Weights of a small transformer language model: MLP 1600 tanh GELU, a variant of Adam for these matrices.
MLP neurons of a small language model. Each row is named by its layer, matrix (up: input weights; down: output weights) and neuron, and shows model dimensions 16-207. Each number is 128 + 32 x the weight over its row's rms, rounded and kept within 0 to 255. Numbers have three digits each.
Before each neuron's rows, "raises" lists the tokens whose logits its output raises most directly, leaving later layers aside.

raises: "ograph", "ographer", "ological", "ology", "ork"
L8.up263:087137112194113110122120134225152138154114082123166120100155178147109096135111123151058140157131213121130153139117103085168159159091122071111124123165126157074089112100115144207176140103133118076136098194150150077052146136127102126101060158123119161125123136111177118128134122164132130114116130159136117136137186104131161151104148100117104086127063142106147091128112190164120157122186131110148133148147118117096086135103092116146151105085116147085111144152150154137159153066128167093157133117110116118071128161132077114156127092095168142127150124100118112125139112079115109149
L8.down263:140127144041158182164115158078112132105067117187114097107166119082141138095129092108093135138108116096126156154208151116122106087167130155086109166163080102144174139150137077076124076127116194160107128072111151185123084131120089161082119148133157081142173154148128152111112110101106130177149143097129133140146121118152153138106163118128119125132213082131139154135140179056120162170118127099112128103125167130206145147091134154119123143089129105189123137077152071137120162138118137120109148119117119149126162071130121105123098159113137072103139105105141181117147070182186084160

raises: "ers", "ers (", "ership", "ers were", "er"
L9.up1297:166115115099227177136103102115128167120076112114165147111166115125146116129071138119107129103142100130125140126117176135122149083138122131143133129136138153090118159126118092072078146154075098107155126131177123089083147106182126078093132115137120128118171157129077126124094162143147148070165105152078180112107090138094122137165184124076196158155119175179121132131150129155152128110152142196095160084150100140137186131131102134124180128083087118113139195097103113164140140107127162210104185065131166110151095174128110148159131159101135135175112117147143138065152140108133165126
L9.down1297:104114110104098110154111153084091148179174117136044200148120106145131146083109099126178119159138173142147166138155171118131132115079145165098094157114191140132128072118165121145110144180083099100145089059081154147108130090150153166102158129123147153092167127100172147097089139132146187112146090090122185123087118140116101122123203050054143144132134140133089115105109146109159149130153171135100095145130116162106132151075134166133122137095155134118133173095140101127094196085029092126087126144124131144118129096154120163082095044121180110178191137157105128105076162078136136161

raises: "end", "ends", "el", "ug", "els"
L4.up395:117084102126130133119096107118099116142146132174143152100118137132117138132139141140140123104149107142132130149114106091160142139093118115054181094117162154141081136098182114105144143162114138099078158093107129091098178176118118121104183076152102090148158129159173139131083099026111135085179144077127115098136112170131183072166153184158118118184187146113177178093129189074138148095155121135154145128133095107138138076133124114032129113136132100116126163174066138185145155145080115128079120109108134129193133147173121108145148190128114091125145130129140131107139090160143203092
L4.down395:111094153130139121126122081082115105109139110151157114114102117122111099096092127098189143106163065129139094125102144113126192165152165179123138148146132118126040087111175141156093146104131144119035150140129149135192157158117165119141174131123128200113110085111135130150136139165073176128136142074180134047139112103052172110105133125101123126117179119081145106090148132163119150103110080087178174170056104128111114150120149095108101118178149145226148108088110132113151121162111113137100142130071091169157078171146103159118087141129132133113126099136134115149208087180162147062

raises: "ction", "ctions", "age.", "ity.", "age"
L9.up371:161193107115136114124115150118083131131153148126196099118166122164141111145126141078151082176119148127106121126109113163181118097202157114148119150189096144136115160113152181136132141129126150177146133099152129099164142162133099112093122189095049196189136093156119094132117170178121165122093126096148079194103164072145212135159137131148115145088142098077094151146147129151200094119129138137136150112173098142132138147115108059154155163051128090124104125138151114135105178144128141120192151131155141119105134136172083039125144098137162136160108103097165162105109103113072141088
L9.down371:051164124103114106103111127117135085075107171168106092154107138141175163129127170107095113167124133121123155155109189086081182153196089073128133201118089130139110079173167153148155181156153146157101121148125065172159145186089103187184101127152148107101134183130120113167134106121168063149081098186117141119110113169142132152098118143132089097124118091151154166179094130063128144121165107142112093135111091127135160076160133109143172178080062086084125133103096129072082198116109097090122129123157132132161128119134153181134131123073113077127082116126115166102171171137121130163

raises: " Australia", " Germany", " Israel", " New Zealand", " England"
L4.up722:149070054099156120117139079153143184124070118146212142112108153126138164116211152131087144154159168148119114142101134100106186152170051084119148155138097140170128139130164094113154090119087119051162099090105114067113173110203153140107187101111071149141126144108154142087235142095149066077190113136154112110112121175128163097178134137135129093134158133151162122139134115127105105211097124113140121143151135166092147078128138099121085150127115129140141129137177067153106132152084153151117125139096133087180138146136139131136089185099099110156079113083169171084176107090161135086
L4.down722:071162185113115178118109072101124084118109100096160170145131117176193159106145143144115141089135106139134038171103105130065181102105113121111127168112095145151160126170122140105174127131063108101125143150084154076130165130146133166135163133120093117090080157148165085154142088050169086142090112151120153059151126150083165108106140184132151095109171147133068114085109101094193124150136104116119100182183141174114123130133117139148161132099116152172137088043161137211138087172105198176169131116126097120138162122126136162096162128130064113101154088109160103163122137067172132106

raises: "osition", "arliament", "rop", "osed", "oss"
L8.up601:156175134189148185119127152129103176091102125079090109156112137112172064108136152164112154135130163099142067164115151140143093152117196094084088079089076133138127157122160056084155116107160146113109177112182103166157112143150086105120156084125091124126151079179118155178130113165115099177110109111086063134162114157130131139144127103178143104129152129084119182087074116083100131099114134100139087105148144131135200099144168165068049133136074086146067122108138088188110121194156146138114185118187115154163106091136116113185116204124127131175140121144184130048158064162110124117
L8.down601:167199150152128105145112153142155147128145129063106129127161153110107131133172186143120113201110066132115058146058138124166080216170108117159147102129104148163104162114172084141084120156157080121155179164067074150142168096126142085178059112143100117097115123139135133155157110128103109117122118131166104120147126139151149108157165122139126149145129157140148149113115040067071167090101082084123192189092131124151153096114182154111150137120123108120001161124111113129122138109170126137057137152249074177125118135166123122134112117187086119156168104118130148131125132156145159139

raises: " He also", " There", " Their", " However", " However,"
L4.up1315:119100086150111077113152130219123181105057109081132110138098045098178121113161160135143091164161093115158104116099127125085114098164146112131076148063122074125040175085125152150153160101145141107163124158136121147116175183214119135124075127139164141115084101141111131163140122076136064118157124136095094185128198147167125154090113138156161115125057143095113121092158099163119164154124123125077147082150127119105134093128105112094083113124099141088144128159135091132087110161152183130157092141133156123124170173141141121123048181119134160128159151077193125150144129142136090101
L4.down1315:156110116123107100156103166134098150199113165179120135132135172081079185147078151151112156163112093117110112140101117108062105171164136143136101123158084075203128114094101104123135089144070093184135179108157179127162199154161160115178105167169155093107111137142115180195078162115120177157031197102151142139091135124179155092135048127163136082097115141090153085103152140142119183096131149069142077150169131155137109115185129094083091074133178076146169122117136105145102096099136195143167076192102140123137123189183108160124103110046157110141120159115063171129113141138128155127

raises: " around ", " approximately ", " of p", " between ", " of m"
L6.up747:126168084117120132142132137176087118099149066169130154085102112152172085109135140198163157126206118127122107144098121119148098042192094154098149138132148113138118143072157110119165093117093080138168098125119177126088096135141171153066161057053093097117156141176136124035201168075130126105136133143105158112086119151141160100086135124158153110112111194123133056179132126148185161130154167094097052097151062106126187098159141207147186158126131110144121089153073089076088126170157152182132168105120130083126135167115166102174120117128118159127117106135104149122173146125106155154
L6.down747:097129093154111163130110114126136132067141108190180088160122111146116106143136125112170182107161126104122090092072147119192119154128054127118121136112148138116127124133105133143146076032174095071108133097072186118112077110152106094147136051119123124176113106104103130091175159167121154099138129199105138094136124111092162087111118188170161089085104154127107081127109104103142192125152162133088137162118148129118158151108136149151130080138119179186114137128106100157178101164101119136111159128101073062171147178171130137102033125114135081145103121160163145128150150048082165162

raises: "e", "e (", "eal", "e.", "e |"
L8.up904:095113092117219125137135100092146130181128136087134086088152163141107131173154151139078115151134127168106071183113129076102144128104124114106194054103130112166044091146096102165128143091111130069110157168130089117134136155099088143121072140170146073155079089107088163131098085109123129152114106122124060197118176146130061136148150183157209139122113141147125125100148077125129107143085109136150089103136163127133103131120085152110185097156139085138145160172107117190110097148135075145087118124200159055211163075168123077152080155109198107159077118131180185118157079106147126151
L8.down904:172180159138137111069121113163113145081104114095124127100123064113147106125100148189150091185161065167133129092127167098135159203189153095121086186133136091117164112149124169148065111169097135144208108043159130115163123132148147144143179100105099114109118070150173188140135119145118083151070103145155102127113121130109180142162134105136141093110171153139160121150163130080138183100129104089168148156129217131103128161133106138116096166105083117121138120076162106097119135093115112103158089150144144137088137161153123076111086080088136174133111083067142097078096180146087115110

raises: "ta", "ati", "ated", "tar", "ate"
L9.up87:119144147205126130181112138146185156138115101139114163130128114079158128163141176148168139126141138071119130159096159132182116108071133147172089123147094107060149122097097164062082118150117179140090067132093142094137100099154109172165122092123091104072134111124149119139177100137119105078082109129107092109117141186133164121176137131119155166120106124183087065109167099128070122098146108144144102139100106149185129150097092130135102158150149183127126117172154128146132130110112129151120141154096104104088081108093136074130108160075152163135116131142120160128095183115122093126
L9.down87:104152105103127098088150097146133152134142174053202123134129137142147121116190121140137141105129152148099117151085151133115145177137215082099085107151115178131126083132128120153158097127121205136118120137088120133129132151109140087093070144099137186101126103142097071111116157114133114186150134101121154084171126134130089105081096089137136094132097128138110144135167195145154095194143085146151119149099099075127182112135165159103164170046245066097105118106094153130069149104150110127105130084157154139122151140127102153122133095102106161137143148160126171096145076138178105091

raises: "ver", "hood", "ves", "bert", "ful"
L9.up890:163154122111157113090106109157150108116135118178110123129123069154141117132158157113121121144069107110154100148113176138111130137191141163159075153132113117120121095115122119146187123066136112156110151136141101105150170177200136135133102109159142148121137156079081142177188143186131190042149137116154091165085149104121127094146149151104094139105085083130098135131142155141153099101135136135105125170154122151131099151127106103056110149159038127130131159092158065157163077149117179169144137085178138055124084166142181118106135095084139172143122089129155104158152085100148151045
L9.down890:100150094081128098165114077118141166137123158096087163152111142147094199168120126128164103062124093125086111112111116071161143115134117079121177070140153144165087133085158127174102149169123133148164149059140085109137150111106125140097110091217222148138183099087113108156066157139160094098158108129101114149207099136141130130126162094176162099117150126137145142072115166092176158150185100098063138136097076119117141065081120125171113159117158106134119092086113130132149132098122145146123136128087205093133165099106183176094128109128091056155123092120134158057129143141179100102

raises: "ection", "outhern", "igned", "quare", "outh"
L4.up587:189204120110091136121161108191108162100154150107111100202082145115119107080151150144136114117141148148142128181103091135130109088124096148103118130107112125192108111147144140144145143133101162061193131146197139103172179062124059205090145104191140148099139141106153151153197199107102116147123117080163158119126110088159127151137134131121098177159122134110176190118171107136115126074148140121130117125121122147114185140115158069074081173094117097138159090149113139127074156161063169151120126131199118087133123092104078134108183181097108091108148096052163104116073135117134110125
L4.down587:089126210117121092119128206177155136070147120085133132086091140152142126084176104163114137083125101115146102103112090132087156130047154101132139155111077090132134135140146163174064100087150135154067124200124094171191119154132138155112092080171187099119187151119169179114158117137106148139176099117116064157117127104099160057149196079167112091167112184142182139175122126117159117137140108121091161156053163092014119083107160182116162132186115091165086140154113101163154173143153148125148096151106084119086155145159121136139091120139119105123113104116153112176131150091164168188

raises: "ished", "ishing", "age", "anced", "age."
L6.up1532:132139125160140100163128072140101156124082131057178062129159123128164124103149134075162159169083202125126140148122192121120127138132119133137104049152157115165076115088144072089155127093135168119129093115099109129141124158151186120116120157111083148139129108098158130156107110147156004118132091156070077157127186137126122118153192122156157101208133088216063137114081085140118122139138049137085140114128122090157165112135097124131099193097078134143130159126124119110141127143133148132170119121124143121113144164146074140118132115112155123199084138126201169120084101111095203166
L6.down1532:123139046116131157180111145114129130149118128167156148050131100163138128112108087119089117164128125089126123113255094116040184146138160133114116131122103100068104113153169088152127141136150147131093107144079108146121196137082079158094160172140101099084145082139125133177135117153136173128114099131125163129112160114105120097137210180147166108113145132087150125188072123129185102154106176117065148091000183105113142163141173092141145168127110130182105149134122083143170139119138106097108172144112153143178166127069080156117130152145149111174131192142121180133104127140099125100

raises: " to f", " to become", " to their", " to its", " to make"
L9.up226:113143093136172131151173094182120114132146102135172086132127152097163110160120127193132084170102151142172037139121142092121106114115096127099115099100099117149121106126195120138116114160076162123156162120115118116165083112170125111106172105120093110164095119115149055091106169124195065107163096166141139152134101064173130104101140130111199158179142150211120139123120106107142082106152084124102040120178148141103149117170164157099179168094094097048123063115166126133112127111085178103184108151117165157152154057147081198136159167132117056094135113148063128129148130140128083170
L9.down226:084120084145113129108166094129116122160146118121092147158121160125107083149122056116147166112123150130115157118111123107167152066072089119080115113083143084097085109083111178177147095123172126094118151087141209106174089108093138112143156142095145148108137130169096135072133183108172122068132129145163103142205121118108160110105097124122139115131151165133096131175062141064110202096105127086064180134189159130142169060117146168102121122188145160091118130124065136143134113036203117144147176201093169172132122100152128129157109103255092116106086114165147155160141108147156085170

raises: "ological", "ology", "ologist", "ograph", "ography=="
L9.up879:118141119172119139176153075131114146147144121096124140120175144123138133175189136113129113185088214144083095138129161155132107122169182168078142160104100089128119108146138125128124101053180137090090115169118107144133094143167079110114118129177120139148113086137131150139159128132146147109140074125062088116087128154155138136086152122107128124174039093121122151137156182162086106105146111100112159133113138137207155141095126151084053119087108157116159056144114129151135122086151132062176099103148096129122064104119131138141116138114194168151166159045129099125126158154084170121
L9.down879:157217140103137175094111140158118113123089183121151085168130080067086155105117195185121156115098161148119109110070110142103155132124129108142123141133128123117188140129118131155082127203169114089095151126191100133132128073132126135111199109096151118093126123144090112128183112115148104140162167188122111134115044151179147182139209151114125140120120097099139128137121147146159124120136168154111109137076153140114166152148139143140146117120146129138148063100114105110055139166101128104058118116111101118125162115112152118170095097063130194077143074094112204135163111171066179129